config.yaml
num_hidden_layers: 10
head_dim: 64
norm: "layernorm"
norm_eps: 1e-05
tie_word_embeddings: true
parallel_block: false
init: "normal"
init_std_o: 0.00929
init_std_down: 0.00929
beta1: 0.9
max_grad_norm: 0.5
train_tokens: 201900000
MLP neurons of a small language model. Each row is named by its layer, matrix (up: input weights) and neuron, and shows model dimensions 80-175. Each number is 128 + 32 x the weight over its row's rms, rounded and kept within 0 to 255. Numbers have three digits each.
After each neuron's rows, "fires on" lists the tokens most often at its 100 highest values on Wikipedia text that the model never trained on. A number after a token or word is its count.

L3.up738:137155148102168144091124160148151105095097125161113117161126126180130200148144090183121076116183117125189135126114121098159112123111140163084139074142109075229131134140120179109144150113109160117153163147134108075104161099209085144156101081093108136132207170107141125151078136176149140113
fires on: "on" 22, "s" 12, "as" 10, "ic" 9, "r" 7, "ric" 5

L7.up722:164118155071115160100154139126114171200146092148147110153110120146120060078111139166083116137199090111132174085116116138178085101129165082141155095131104110169123168142179139116071130134063092126063141089090154197087139106150089187079061099101142198115119153100103153102090125130141135111
fires on: " ex" 15, " Th" 11, "ct" 10, " t" 10, "ist" 9, "rom" 7

L7.up765:120135104153151158095166146119119056111152142144110097104192096122123136094145143109147101142172109082175129102044071119176137105139128125071100126154112137109165112150134152132129156127123143137130132082186137118117188175148129128121083060145125144092154177148173121100129132168075139107
fires on: "es" 20, "s" 15, "ers" 11, "ations" 6, "–" 5

L3.up77:091065162145128126153139131188070131123128158135158131087190131123103120073096107173106099116112132121146098049114131163057092114140099090147108151153131086187136168137134167151124116136074119159173127127102122078110144132150104140102112070167054104137126146133080140128134146143066097092
fires on: "an" 18, "ubl" 17, "ed" 11, "ut" 9, "it" 9, "b" 7

L7.up184:117106124050128155105130127155072129135084148082118064119147105137073091122131106230124149088131152170115142099109136179136152181095133134135068092076149096118049160184088161117105046158135066112141158159080141105089210108167171189096090138111132129158129154165097124082161144118119118159
fires on: " b" 46, " l" 28, " f" 8, " cont" 4, " T" 4

L3.up728:118133189108117131152098150120101147095066137102139147159159103079185177113147137117068117067185115083089174152097120136130128147163148061165138139124168112109073148145102140115110111136123075114147095116182128137084229158155163187125143148128074058083148207098129141160106101123126109169
fires on: "ur" 24, "orm" 8, " P" 7, "ign" 7, " form" 6

L3.up332:096155092094197156141105174137128104192124156122136108142138186158082118069232119105048102110163135138154164094106155153103156180188152125170109081127130122123036144080159156075100145096117119136107164114126167122089217161134145154116090081133139123079131167140141214107094183149138130135
fires on: " o" 70, " to" 11, "ly" 8, " its" 6

L5.up296:145099110119062157063173153069147103147083100045147149113127152080094169102087082130127120141138116129098111119098104156129149174126149175136140143146191084136091172177125163187193152123072127112088146145156223138136121172144121104160132158164092107103148128128136149132143144183152203130
fires on: "in" 69, "i" 6, "ll" 5, "om" 4

L3.up1023:111107100135114120088180086118097125111138116133116170118103128141063114173196137148092098141138090139203126160151121130147130116091155034161126166117119098145146183188152142164141181128110083151119108126076107138109176098194139098125120123125138086122136155088141074189166144139140185111
fires on: "ic" 29, "ar" 15, "ist" 12, "id" 11, " ad" 5, "g" 4

L5.up39:109138120119122175116092137147085172122162157132110145101168132112083135088118112101086127128169152116170101158102111152208095130180156115151128208109179135116096054100135112089160160145136114127130111135140165127128194162166099116129102082140144046120113093155138084136081184189116128128
fires on: "ly" 32, "ely" 15, "ell" 9, "om" 7, "im" 6

L7.up80:123057061123121121122117138154131113111128110150138166189178127131075133147121121165087146129133125154139146082112027119193099226107101050100159119117134138064122093097158103163114147163134130117136127192118158085154135127158135115138143126160139146120126139160078102098159154082096205145
fires on: " a" 21, " m" 16, "9" 9, " |" 6, " and" 6, "a" 4

L3.up507:099176146074207158182111133148064065165096139127100141148176117105181172110085160154070102147196128058214133121151109099125196105137109157147085117157097122104144088136127188108093125124107123069152098094153117155143135116166150162092077115149122138172139102112131091107116160125134180122
fires on: "s" 20, "rans" 12, "es" 10, "al" 9, "on" 8, "ons" 6

L7.up95:107097154119071155172098049124120181102146147149152083102150130089178111077127086122086145095144186104119152107111162059221147179193156170153173109115157105131113155131166160149114110122074137080081123189138141139168167107135061151139161146167103144079103152085125056116117123084112182148
fires on: "-" 29, " G" 9, "en" 8, " Sp" 7, " A" 6, " B" 4

L3.up142:149142081053188133151131115129119162137139190123104124110095123046115135127134169066132105160172110136213107079122190128079098094154133137135089092078124096153155175167118140112142080169121131122157143160132138166144155163133148171136101130125128129179088140122093172129139146131095146139
fires on: "0" 35, "t" 29, "al" 7, "3" 5, "-" 4, "ac" 4

L5.up11:087102119184175114097080106112137154120176148131097103091157135111135165112168062199160150147146152124162106152150037150145163175176109140126092054207168126107142099140096146101170116132171082103038160099175177107118097166152176135132092096127127193147157135053131156058059168167149066159
fires on: " le" 26, " Le" 16, "le" 13, " me" 8, "o" 7, "e" 5

L5.up570:097117116121085099118145103171131115128133157123142094102133156099090131044108092102110102140199129146180091108178130157101101111111140172102100153153134113118124115085120185109137186154129118129092132123181152093153159179164133169110065148135165137102102157111130178089121143155154129073
fires on: "ward" 26, "end" 18, "ist" 8, " serv" 8, "et" 7, "art" 6

L7.up575:129120159060108165146139066109087158116078115121081158146174142140107161069096081130141047107105069156146146135133123138123131145163129115164131059133173064132145094156174096141147080099130085114161106111247130127060150126120155073167128167140095105091096117118085109069104111142088158150
fires on: " S" 48, " a" 39, " H" 6

L7.up960:119108114081123146134047156191096165136122172115137123147119086116092142101119116135112144152108141148125129110148063141161065118167102093137115188103083101140116144176086090092136132105149100099140152141156134172103076081161190093088155131171142120126126114148149115116172147153081130153
fires on: " St" 21, " st" 12, "4" 7, "6" 6, "3" 6, "5" 5

L5.up1019:125074101157159114129147101125157146129109127113088173126167119165092148144167126158111088145101116185163135121119115105129169125157123118149093137151125097116101167084090171081075165174102161138142188112114136123089117131134111157165145111123174125132131210138120024101137178151114101110
fires on: " be" 46, "ing" 10, " re" 10, "ra" 9, " sy" 5, "are" 4

L7.up106:106157141140147193063160070126112183153118146130119133049095146142079112081178124114138102055111119090098132095118111151170152148138081105140063131163092077159217155131102111101165109101128106138116155113104151117086124155155129106116121146132135126109171110136100112090103161089117102119
fires on: " N" 72, "N" 22, " n" 5

L7.up636:171099148096150121105171112143088128175122136108157110147141122126127144130129171038125138128127143092092173125138103197131085117193144115147141115108125095135188096200161068156127152104116107129170191094138177140161111055098158121106153160157130155096171125140163161148115158162095102083
fires on: " of" 77, " " 6, ":" 4

L5.up362:171101133109107165094104148125103104148143100164092097121195130141109065066188141101158137129107140132150174130055123125170146116087154107152111115079146100179124139137135126078139099088117072084209194036166164118095116161113127147153157135121107109146083123092130140117155162142123137130
fires on: "-" 19, " Sp" 19, " K" 14, "ist" 12, "M" 10, " M" 10

L5.up786:113127108162121141127070133089074124100161125134118115129160084121096129104111131119168116112136161062197131072106128125131186130133131114122104145123116144150175060156146098101177134050082141110084117065140118119152126153130195109155109139162145220128102119082119129112096125117160136146
fires on: " Al" 44, " " 8, "al" 6, "c" 5, " No" 5

L3.up104:134152057099129146121157160176180127175094107137126090179083098089171189121117134061141166112157074168107098132094079176118124139065119113123121119105112152092173096142160139051156136093097108147100133084098110101103137170142096159173145106130104152158107117080104120119124150107158130137
fires on: "al" 14, "a" 14, "is" 9, "im" 8, "u" 7

L5.up744:148075089136206146105119105111111121124090188180149137087129111140099168133127081125145106142152105134192105090107071157106161183090120102114077090164139128164133118113121166124122124157105078111162108140160153102081079106144107153146122166137147139105128153111137100111142120174178161103
fires on: "ra" 19, "er" 13, "at" 8, ":" 7, " inter" 7

L3.up596:134147088106178141144148125179168096082114155127121135121115118121070110143127157113121116120150153114119179100111141180096114164127168064100106118144079111143155129089139152132118139096118096148077125160147094170132202164151124188090110094183118107124088149129124148115097213092086105099
fires on: " o" 24, " dis" 23, " can" 8, " dec" 7, " to" 6, " rec" 5

L7.up594:114131089127145200108149087111126167100156099123105104129086091169111176104164127168129146144162145122174147108118054089191140100113105119107144118140106054180178132126158092111137129133111163107094143053097163137158096086119081180140068134108154150160131163177142116120139205102132098161
fires on: " S" 21, " n" 9, " |\n" 7, " H" 7, " N" 6, " |" 6

L5.up117:119219166078112114127126110091115202110119100091083127110167116112106137130142082183145128075116159161185075140095074125189138163221155093171051152183160109113128162116155137159173137111155159090131152141176173139128141166141147144124154042118083187140149125108142061070105120141100170146
fires on: " o" 28, "le" 19, "am" 10, "um" 9, "ri" 8, "om" 8

L5.up926:154091075041175132170136103177121173169068157109096109153140162152122087139107144096154138105126127158123153128127077178161139127158152152076059109124111105136131191135108131100121040167134085116112112131142089107130166117138098099159120106110132175086101135044114170122089105122165126133
fires on: "un" 30, "em" 12, "ep" 7, "or" 7, "iv" 6

L3.up343:107136143160078176118148085113135134154153180112106135119108154082129126184132137101120061171104148115112158156136043131142156132157113060118126118154147073181117154139195170098163110081118128116123141148169132123125120140134233116145129103101101149064098131157162130099096087116147123127
fires on: "ist" 17, "ep" 16, " Ge" 14, " pe" 12, "ie" 9, "e" 8

L3.up263:134069135097191138087118108115155123134136123091154103103121109104189138103132085133089099060056108221170116172139129178106162145099100114177120146081200142066131152133168079091114079087113142128163144112106118170124167195100173194167088132086072097083158126143119107115090126114072122161
fires on: "own" 41, " kn" 16, " on" 14, "fore" 6, "n" 4, " used" 4

L7.up508:122132150133162151114150068043107082173077188153075147094129126119169165107174100053162127109151133132161094179050154141144140111138146141112081145146153183176159116106171138175169132139129137028118128174075118153145167170115157190136087121129065178127108115104090164104109102139218134129
fires on: "2" 31, "6" 11, "7" 9, "1" 9, "3" 8, "0" 7

L7.up1002:117109163108122103081157138179152159088143142124137159117104119197139136089088095179069091138154208137103129103177093136090144131132180085120154082109121159178120106112136202097143170116099177143114151102107173149177146123118122166117112144065074148113087154154148118163098129152144179133
fires on: " b" 40, "y" 19, "en" 6, "it" 5, "w" 4

L3.up675:136128094115105159151087105143088123129066099135159120151096161145167154059130145118132102156173137067120113133114148108144168104144115127178095085176110114088103115164118128131122062125094135065118109113114167107118150157175142194174082110130106107164122075088175145065133096175198177145
fires on: "ific" 17, "ic" 13, "n" 10, "if" 9, "ach" 7

L3.up62:109105148117114145065125139110123146109136104113163149075101087141128157167145098079083063082139107116152130143101114145131189123102106109146154115150142104101116111147119185182174098173104122118152118084134086060114090145173130142157062087121101115141151201108115103110096142133162169154
fires on: "ra" 12, "am" 12, "ou" 9, "r" 8, "he" 8, "i" 7

L5.up853:167097119131139127147083093135110144104118120153090116132099111145116144127140104156108136145138160105120111150138146170124150126120100136134151132149104159155124155141128126116155140120115148124119170135097149171136111160159104139175081096104121129133094160132100116160074163174186118123
fires on: "y" 37, "h" 13, "oh" 7, "f" 5, "od" 4

L7.up471:171145134109130131082088145160089132155111177112131068108135138133159080164151152041078158131107073158147174094132091126172082089113134008150138164100134078160174161157176136129119188120159103127131100081164095116110130154130148120102104137127153153134085141123105079146139167133106100102
fires on: " ad" 33, "id" 14, " H" 9, "ous" 5, " se" 4, "i" 4

L7.up265:061108109098063187082143096178101151096108205114134098175114135070153120114140103093145081142111071132195136114142160100132145116089101096211075137100098137117177146052138158098147075158142119088179139141145211124132210135163149203137091176129116116110133183151165097139128173125126141149
fires on: "ed" 14, " L" 13, " R" 9, " p" 7, "p" 6, "ing" 6

L5.up170:105169154082136121123051125142101174088115087143099142133117097205071122182117111116119098109113198185139113099016111093183141106206196159094100145148135056191157089128075155083125115095142168105086189128099132075108131187146078135138129082108098144153084127099151119074117112140147192130
fires on: "le" 39, "ch" 15, "che" 10, "ure" 6

L5.up683:111147110159100102082122158101149143227122197157074115153097106124137199125128156099126132157121172105083143138069116088160176097150160183126129115124157155124123119173100113143098033083125160135067097132118221162116089189117072149183136119157106100076154181086127122137104117106107132107
fires on: "ur" 34, "re" 16, "e" 6, "1" 6, " ev" 4

L3.up708:134143109134134088133088126182091079168069121137095131128103109150122127152112141121156091104161163147093153083152111199141117135132206096103134114099138108159111092156121154115215110086158164126113128137189102154077150205144104118127148170079099131088092100131117119091140093151165170165
fires on: "\n" 58, ")\n" 21, "″" 7, "z" 6, "°" 4

L5.up1010:096109101137158143114105131142160098133095107088103141115119119146133167138153115144142066051134077131221152201126065091201152152196140133067071167100159109119142088104139128111105114126080141105140118092147106118054141111181139163226140137109157150111138127114128067132079110149165104161
fires on: "on" 31, "ru" 18, "p" 18, "ri" 8, "r" 7, "ro" 6

L5.up84:111148138137177137132066122129116091111096153101104175128138070163132156130110102149127122146139130142114157094131112109153115138159125074125113130100135142072118212089129154111150136141129140093145154147152137175156183125129187110177129084185069185159132131181101072094164154107048128174
fires on: "r" 16, "m" 16, "a" 8, "1" 8, "ion" 6, "9" 6

L7.up334:111085089104177205086128121085143126143121123080142093133118116065162092098093130111110060124153149134212165161110069146086102113124106065158133058097109144141187171136100115132114097157134135118074104079121156148147157124122137152096078109106137137107133144128108156094136202132128098103
fires on: " " 41, "1" 8, " the" 7, " f" 7, " F" 7

L3.up767:101113109128152102180146140111136087163082126121107109147158102082057098095144103137169109114195166098155137147122129177071164147133110151195047125081143137135180145183093154119120084152054089111070112113146115161073155124112204157089170093113140160137149123096163156097089136080090147133
fires on: " ab" 48, " b" 13, "s" 10, "b" 8

L5.up539:129073070044172162100141118139127130129106129146145168048090136090098203132122149154122101113105186101109053150117133216132171142164075145132091102093099100121101144089099135135134098158123104153126168178122157137046137164200118144140090142132144154121146131116138173116095152106157111089
fires on: "er" 80, "ir" 7, "ur" 5

L5.up827:089136062117109164117106106122109134161110137090109141076116125122080121087130113138168114110147200134187127033040133157108126086126125107148158062112140118135191051181105120123138154137126127157073180120152080155069197152110211162140075143157138133127092127149129162125114159157116126105
fires on: " " 33, " Al" 15, "x" 7, "el" 7, "I" 6, " I" 6

L5.up265:132153127053156119103101089107093162134121098121067120139136144166119148158204088134105091132060171142153109106124095110223172180171123146122100127158130059106124177170084121159115136065069120118122153142157160136104101112167092079207102119123130148156138158051144143129135120122106125094
fires on: " ne" 24, "ri" 14, "-" 14, "e" 9, "u" 7, "le" 7

L7.up505:096101112078096181108098063120105156117092130159075138148087197143117116089158119112153135112116097167093140137117140120163132191097128129130151156136176146111076129165131093123137143134114090131195164128108148101107121053156180136185171140130084123105103157133159099095131151170104163145
fires on: " B" 25, " a" 16, " R" 13, " H" 8, " S" 7, "e" 4

L3.up666:128129076132189116143101151120110096141133110135106144150138137150130163114152076173131096181148089145149166148122113130125178123146150190105169069172133126109114152173120147128191123120113075109066094169168110035118121158174099158152137171124162110101138155058138115141110121164162125175
fires on: "p" 36, "f" 17, "A" 12, "ip" 9, "op" 4, "ce" 4

L5.up556:099086097149084137163079124166102079110146148143057111147119117144142142110156120180135083151131117116121086178151137147157131140141100159158136132156102118087131148180112197125142128147144158124092143138133134122117213149118137127145097087109077169127173177136115138124090155187126125184
fires on: "iv" 31, "re" 9, "ing" 7, "ard" 6, "us" 6, "ain" 5

L7.up616:178107138117187152123094144140148168124110144117131092103138105146149164098086146146180111169174098070127134114124108161112153097160134191189096101071137110091144160135080112134180091148108117113130107085137172055128112195149154169129128159124175172065152139087127164145081117146130101114
fires on: "st" 32, "f" 30, "ist" 10

L7.up312:147119046085105144196190132140095207131109099096142071095147101093167105120117169142133162157075184096082151149143168145139061190159144127097152103155162124109124134158149115156138083112145115116089166125116176097098104162131149092152135103152135129143136199147104142137086167114122114111
fires on: "ong" 16, "1" 11, "2" 8, "er" 6, "re" 6, "v" 6

L7.up269:117163129155166150154097113130183169143113139114164146172153043111111097100134145108150117087102124160174105060129099132161092112102077150105111189090156109143202138107071113150144097149086097099097119098130126128144081097098175173146147160185092134051145112114094110113159126098101089113
fires on: " d" 59, " ind" 13, "D" 5, " D" 5, " ret" 4

L5.up622:124104146094126105136125118130126125157132186140166083120057138146104086084186147130112107086096113171140133109096110216150174167135146073164127104096155084119110098125153130130084084095129110141123191135128152132083166166110180163110092106085121137113115144116093151135135092095097114177
fires on: " n" 91, "n" 8

L5.up307:106126139101108087128125127108153236112137121126101071128189098101147126137070092144129138082093149116122174090137113097106141100140181092136166141123110090187136104133116150148162090138124144102115093098114168148116152107155105184150186070124095112113067100120079119159128154117132127123
fires on: "=" 31, "A" 18, "h" 12, "-" 9, "th" 8, " A" 6

L3.up772:058101145124096122042100136060178096113161187117095144092095127153150170129126134093135086179104131116126188147131047101080184157134103136159171131094171174114127113109134216137133129073111142116091115106100126149115166127177090139142103158186117113083126142090097206163120117119167176125
fires on: "y" 19, "e" 11, "ur" 10, "am" 7, "ub" 7

L5.up976:151146128157141095121152115064104094159136143151147172133141173100093102101145143109095140132167169174109128093109139120157113122116110163107129069118133145221161087123119087021118138070123129069121108109174118133165090183116173151139153153183140164120099136132089131133129141132059114131
fires on: " Sp" 22, " It" 17, "-" 13, " /" 9, " it" 8, " H" 6

L5.up55:210126101137132140128104111164087076101138175157108148171138139126122103143147109167140142078127169117151120066088170141108094120175109134131145117162123118099193133139119140143058094110129140130135117116126087124105157136114111087134116123171133181154140099119115105098106132145114202106
fires on: "er" 21, "c" 15, "v" 8, "h" 7

L5.up912:147135134117136133074124126218146108088156129123117102156177086150115161176161112140115119174172122151143111152075037167163117095116119046102066120150062152091138113094204178082126161112120107134102139101185186097151131166123104138128079150105117214161086141127073169155119131187134191111
fires on: "is" 17, "ort" 17, "a" 9, "id" 7, "and" 5

L3.up968:114132072138167125109134140188130111082119192067129068111110111105096134106123147148131097137144051188141107110117156119129098080130164146124075163112104125102126160172092137157168072153015109117092167155184113074105105148141106127210128143158103144032200146112126111119095141173163098113
fires on: "g" 17, "f" 12, "uring" 11, "t" 10, "l" 10, "ong" 7

L5.up760:120187114104141111187166088094077142120135113113134120122123078091104118165175134146131113122128074136143106089131118208146143141142129065093100193130174131141205135147166136094081129152094145101095125083145129102134114114147218138149157123213121176115135138070127103133100165111118174116
fires on: " d" 16, " D" 12, " con" 9, " c" 8, " res" 6, "}" 6

L3.up227:158133114150151136101126170157110135099135110130137148161145145179107129117122101150119114192171131140171163113152135099077120086140152169179031092152185138138118151061121127099162083176086155092112145148111154092127131127140088172102117126138110165111112146067145127129062086104157127129
fires on: "y" 42, "f" 24, "ff" 17, "ast" 5

L5.up763:155124069085141138128098154142098120150162137072096094088128148121089089118185135154117128092175138104136097108083151144069116084132120094131116130111125120100167153217095185106187150126124109097131138093146158085145174094129091136128172132122147143179113116071088154090074145120126181086
fires on: "t" 31, "um" 13, "c" 11, "p" 5, "al" 5

L3.up984:145122170182157153144132073095138090126131161161156142162111146114154091152119148070126109094173181113129104140050143083112151096156155118130110098144112111140117088094173127086094061126132089075081111109074197125175135088145148116166142135110080185063101147099153166092120120122173085116
fires on: " " 17, " |" 15, "6" 14, "7" 7, "5" 5

L3.up291:140105142088120146102099128204121180130152160049123104155167158160118113132130131095096108080111081122126152137122112132146147136124074143143089112123117083122169179100156120131129080167100154139128111105162122070121103133142107207203138109150114114119118204133128097088074135140077104128
fires on: "ed" 24, "es" 13, "us" 10, "ent" 7, "are" 5

L5.up811:166085094065138187094130108116081123149154164146076122120097084077088110124098075093170141040072098143157105117136169104171111133095203100205108149130129112145227155132113108125141114129110108102082118079167140140119148129148143128098166100110111117126113116096120092127112127141069134132
fires on: "a" 22, "m" 21, "c" 12, ":" 8, "v" 6

L5.up424:124039107134058134113167144114087188164136165079116154058124185068066153096161166091163157075118072152126109070111194133196156126139166116168133153124190121142140164158141124135105133114062162155115149133140106143098123177131105130131159140090118099089106160138155076148102123136104190098
fires on: "c" 23, "ar" 19, "all" 14, "uch" 11, "i" 6, "m" 5

L3.up398:152138117060152136163080148162159148187086134106064122134141051146091145117108153097107122133171166116105135088159109180153120121141167115128096117122182106115163101142157195205131130064128147102060058138162097097132154127116167144110127135159149147094063149134150074133159103182146085177
fires on: "\n" 60, ";" 11, "a" 5, ")\n" 5, "S" 4, "0" 4

L3.up306:155144073149098134161124152206115145089166134118159159123117079135095193098114163164108084152102129153146167151084081115132130130141127151091118117139142098107078071109121124163083140150105129116161143127141149054115160157162169171114104127191095136137165158136032172149114147200119171125
fires on: "it" 26, "oc" 18, "rat" 15, "an" 11, "ol" 5

L3.up455:098106118155108084095155103156128089118145209149136103175068189105114134124143130219157082112127098135181154154137076139154130130167126156112123151103153093104123110121075100084120090128115093135084177108098152083178121183169144128138086114138109151147164139094133165098048143147161090179
fires on: " ass" 20, "ass" 10, "ing" 9, "ss" 8, "ive" 8, "iv" 7

L5.up58:079172110123123100122155157106138178080063103129098074116113171124099163164151101191118092093083152099117106148124120172180152172161173121176070132169144082120123117162154169168129137109121176165092102138106160097096076085193127110172095158109134120124123197050173129120107128180158156135
fires on: "u" 62, "i" 11, "ri" 9, "ai" 6, "o" 5

L5.up756:105134111119070156111110107221137136113163117102124093097119110126131129122166128126129120088069148179218105092120150115179123114084111094148144073072133043193173134131123115096186122101114083140141108099106122126111163166123120135150070108175140067100139164092148119165116182203132212151
fires on: "C" 56, "p" 7, "ed" 7, "s" 4, "ers" 4

L7.up239:140150052125121091071107079136086124094104171144123149102138105129115135119171048152102133122083145105147052139150148116131136103152152161148111076073053116132137193142080089135185150120118103108098155146155161143085170095135110162117075152122095188143112145046145132165147119179157131095
fires on: "-" 32, ":" 22, "ar" 14, "er" 10, "r" 8

L5.up1022:101069152106089125095066146209116127176118170142166103137197088109143138103147151143047069143128130134149145116151141192081104106141141075114122097136139077149140187114135152120141154170126139145067131109109109156128135166135140192109082122109155130124144148106125142168098184171143122125
fires on: "et" 22, "ist" 17, "ct" 14, " f" 10, "est" 7, " F" 7

L3.up682:120127063096139104087154107175138149135131160079085134047084117135030112151118099124169138077176084086079109065111191163079091159102181124131139129103147162196133174112128114190133117138074167136098103165133117093140150125133118135150135108126102165068084162141114068099110135137082155141
fires on: "ar" 18, "av" 14, "or" 14, "us" 11, "et" 6

L7.up805:121099150137128132160122082128166113108071126131122125096096127136136102110106160147124132113177121131177155107144055117177128138134127152125116108134076115097178119101131165115138124186146120115072191089079099082135095159106156194135079109162062116115136167148136094093136144169122077159
fires on: " " 26, " n" 11, "1" 6, "ig" 5, ":" 5, "il" 4

L5.up353:172150087094135183100122062128153109124087195164066117108096180163079141186099145085161132103108110113133142109124104187188103115180181101022097136166131142151153129164097196160138072126107114115011168110135102125130116132181115126175110118161126103119103112130125125067080084125139139101
fires on: " ex" 14, "man" 8, "or" 8, "en" 8, "ri" 7, "un" 6

L3.up576:073084095131128151130162134093119100132068091119085125141122148053114107044159082089133114099121112149162168187095123180097135161162084115190143121152131150100146104136128119137124143136139087130147084135112144164146145117115162121116114167154120110126088102121134147136110153124101102202
fires on: " ab" 40, "cc" 21, " acc" 12, "b" 9, "g" 9

L3.up20:167149168125104111138118094173153120101139143148097137123152091126134136071102154099098065165166141108101156106100089134136126133166087097059129122177130104162137152121188177161155107123135123107126121149203088170085112128136144108176164089175135125097105147142143166124117120121090155156
fires on: "ep" 23, "up" 7, "4" 7, " pe" 5, " im" 5, "om" 5

L5.up881:128132126080177171073131102110117126181103128134047187178079096174137141175158137110128114098121170158131104127159083142121117172158126133157105074177158136083125094149107145090182119102113114133075117130116152155112106210194111133185121179127171183110140153048128092111136145137151125084
fires on: " Re" 30, "e" 18, "ra" 9, " Le" 8, "ro" 6, "ri" 6

L7.up34:177081080120145092115148189172133191155088142144080125108123106137063135071069149122146101161118130162104139117171149130114114095123162125162113152110126165098130187161113138163165159137090172118114131171180166130048156149163185137136105137157100055096100122120122108118149173144148169115
fires on: " In" 38, "In" 16, "n" 8, " c" 5, "oun" 5, "eat" 5

L5.up399:112094125148115152074134094154155123142119165103143137070093101100180146171189132163109095138132122138126137126096148155142146143141136087230151136148094107133139161172142129139069183122090146142156149132133104157105175090156091096206062115148118092150151155165082087113143129147112115114
fires on: "e" 18, "ing" 12, "own" 9, "ra" 7, "id" 5

L5.up447:095071099122106158112134069137078080133083171097106107108088058147176142131149102098144148093096181117084096138119114130224162183157103126117154132057174090141129128127093129137086116103135078120114117134128181057104129127147144139150183146141146127142075178113177145104133102154154168140
fires on: " man" 26, "en" 14, " (" 11, "ent" 8, "u" 7

L5.up28:116109097076091153108111161178119156130121147084069091144106144069145104131137087111137122097129079137165119183122101101143113099081146105097101136146088107133198118098176162179089092145121151119080113111138107140112096122145121127140146131171127145113133118117111052117084131103162130206
fires on: "a" 22, "il" 21, "ed" 16, "c" 10, "ent" 8

L5.up9:117116100084125127100180187123155098084104092109099110109096153112112147122106111126068135103167112163148126131118104111119112143131100124103105143063181065131137072178113135130170178145150148118061100076124148099120112136171107109099116107147116098076136116165135080109127121177189199134
fires on: "om" 18, "i" 16, "ov" 14, "av" 14, "on" 6

L3.up14:132165120108203194115155095188134114125153184036135067075105131108113139086174123080091091183187084141182104117146117111204158142125137120109147144098138127107089110125191153102071109100129130136157142077189111164155168134112152172142104094131142125113152195158169088162086148130094188156
fires on: "es" 53, "s" 18, "als" 6, "ations" 6, "ents" 4

L5.up277:135123138090136099130117170146134151133139146115124159091164115141075124118098153165091086139132151077133141115124116163128128123100189083088134080121166132192156194103169155078099143120091162156146130189107136125124127146171133123128063125151104114143030132158137136081104154120053098100
fires on: "it" 24, "an" 16, "j" 7, "y" 6, "ot" 4

L3.up744:141132137134184170145122147095104104071087099122130115211106120121119170141173163133063120096174160112196136100104118136117117124165141075161069099143109142153170127086131195123105149110109153093106159164151079125055129091126101117116200136160126132145148176082068119127133107121174199119
fires on: "a" 36, "ur" 8, "al" 7, "o" 6, "ir" 6, "on" 5

L7.up731:105133184118089138086097120140121147144130111151100136105159111127145148140110097147080130121104126113130216060117156083094131087173135105137113119131113103077145175188105137111148167113131113105102128124140099170098181133228194160157136146088130124124068114037145127166121091149092136102
fires on: " A" 28, "ro" 25, "-" 17, "ent" 4, " un" 4

L7.up625:163050084101149122127116105111101149066014131127098083116132126196185127122087179173137113135128118192156137087090144157125118161140171100134090166112162168100081141078106161118132074140072099115144126093082155126148195125130190138128165134104127103124098096119140098117124138109143147093
fires on: " b" 21, " f" 12, "ab" 9, " m" 8, "b" 5

L7.up344:066144095132150164146070103139096123108130124057082144149113178143144184115134119140078092141142091133081066135098119118130116162124127084131093138160160110094121169154194130079168125169117183128120134135094136124065150062156152128119126146168156085113159162117138059122129153117128169126
fires on: " f" 44, " F" 15, "eng" 8, " R" 8, " P" 7, " H" 4

L7.up671:107125129116131130137110100136143120146158156122162095084145114135114154107124080082127113155190123170131149043155113163131068140177105150144150085068133142192160140169097086086118184130150125130146118101060092103146108098101179187120142118171129079100165180162122155181165199143071064116
fires on: " |" 16, ":" 12, " comp" 10, "-" 8, "ing" 7, " " 7

L5.up292:090133113142108082095156116132141081178117122138049072108126117092129180145180112132118141138189133119163106072118105109168099151132131039091119125175147149114152090172121121112161119119100093120050104085085110103118136134124168087153138126146172130176090126143112104138131169129165130172
fires on: "al" 28, "os" 10, "iz" 10, "is" 8, "u" 5, "ose" 5

L3.up853:155140106103145179093116153158119101170093129132152148143220100097145170116142140106094105131131124168137146101125095133130146168115130139137085119128173126132119075147168213111157175192122098085094134110106149130082141105144176108132177128200105167177163138119121131163133175118125205160
fires on: "ship" 18, "ers" 12, "al" 11, "s" 9

L5.up662:131148132117176104144138084166136130081083147102052126093118140095095172133092135134136121024138085107113159089094135175187104107140153140076092134082158134157136136097126163188103178101135124104149106197154099142154155099144069113147116138188099155122170128104153096082129126199086156133
fires on: ":" 15, "or" 12, " ar" 11, "ar" 8, " Ar" 7, " Or" 6

L7.up448:146122104085178116129103144157117099170116156072089122086082099126127129134095178078124130155123098142148144148133126132135130174169176139223122112089118151149143176120173151104141114158138093133117153143120128106086103143153092171154123146117167133098128100158146160151064120110130074144
fires on: " not" 17, "ain" 14, "ly" 11, " un" 10, "f" 8, "ay" 5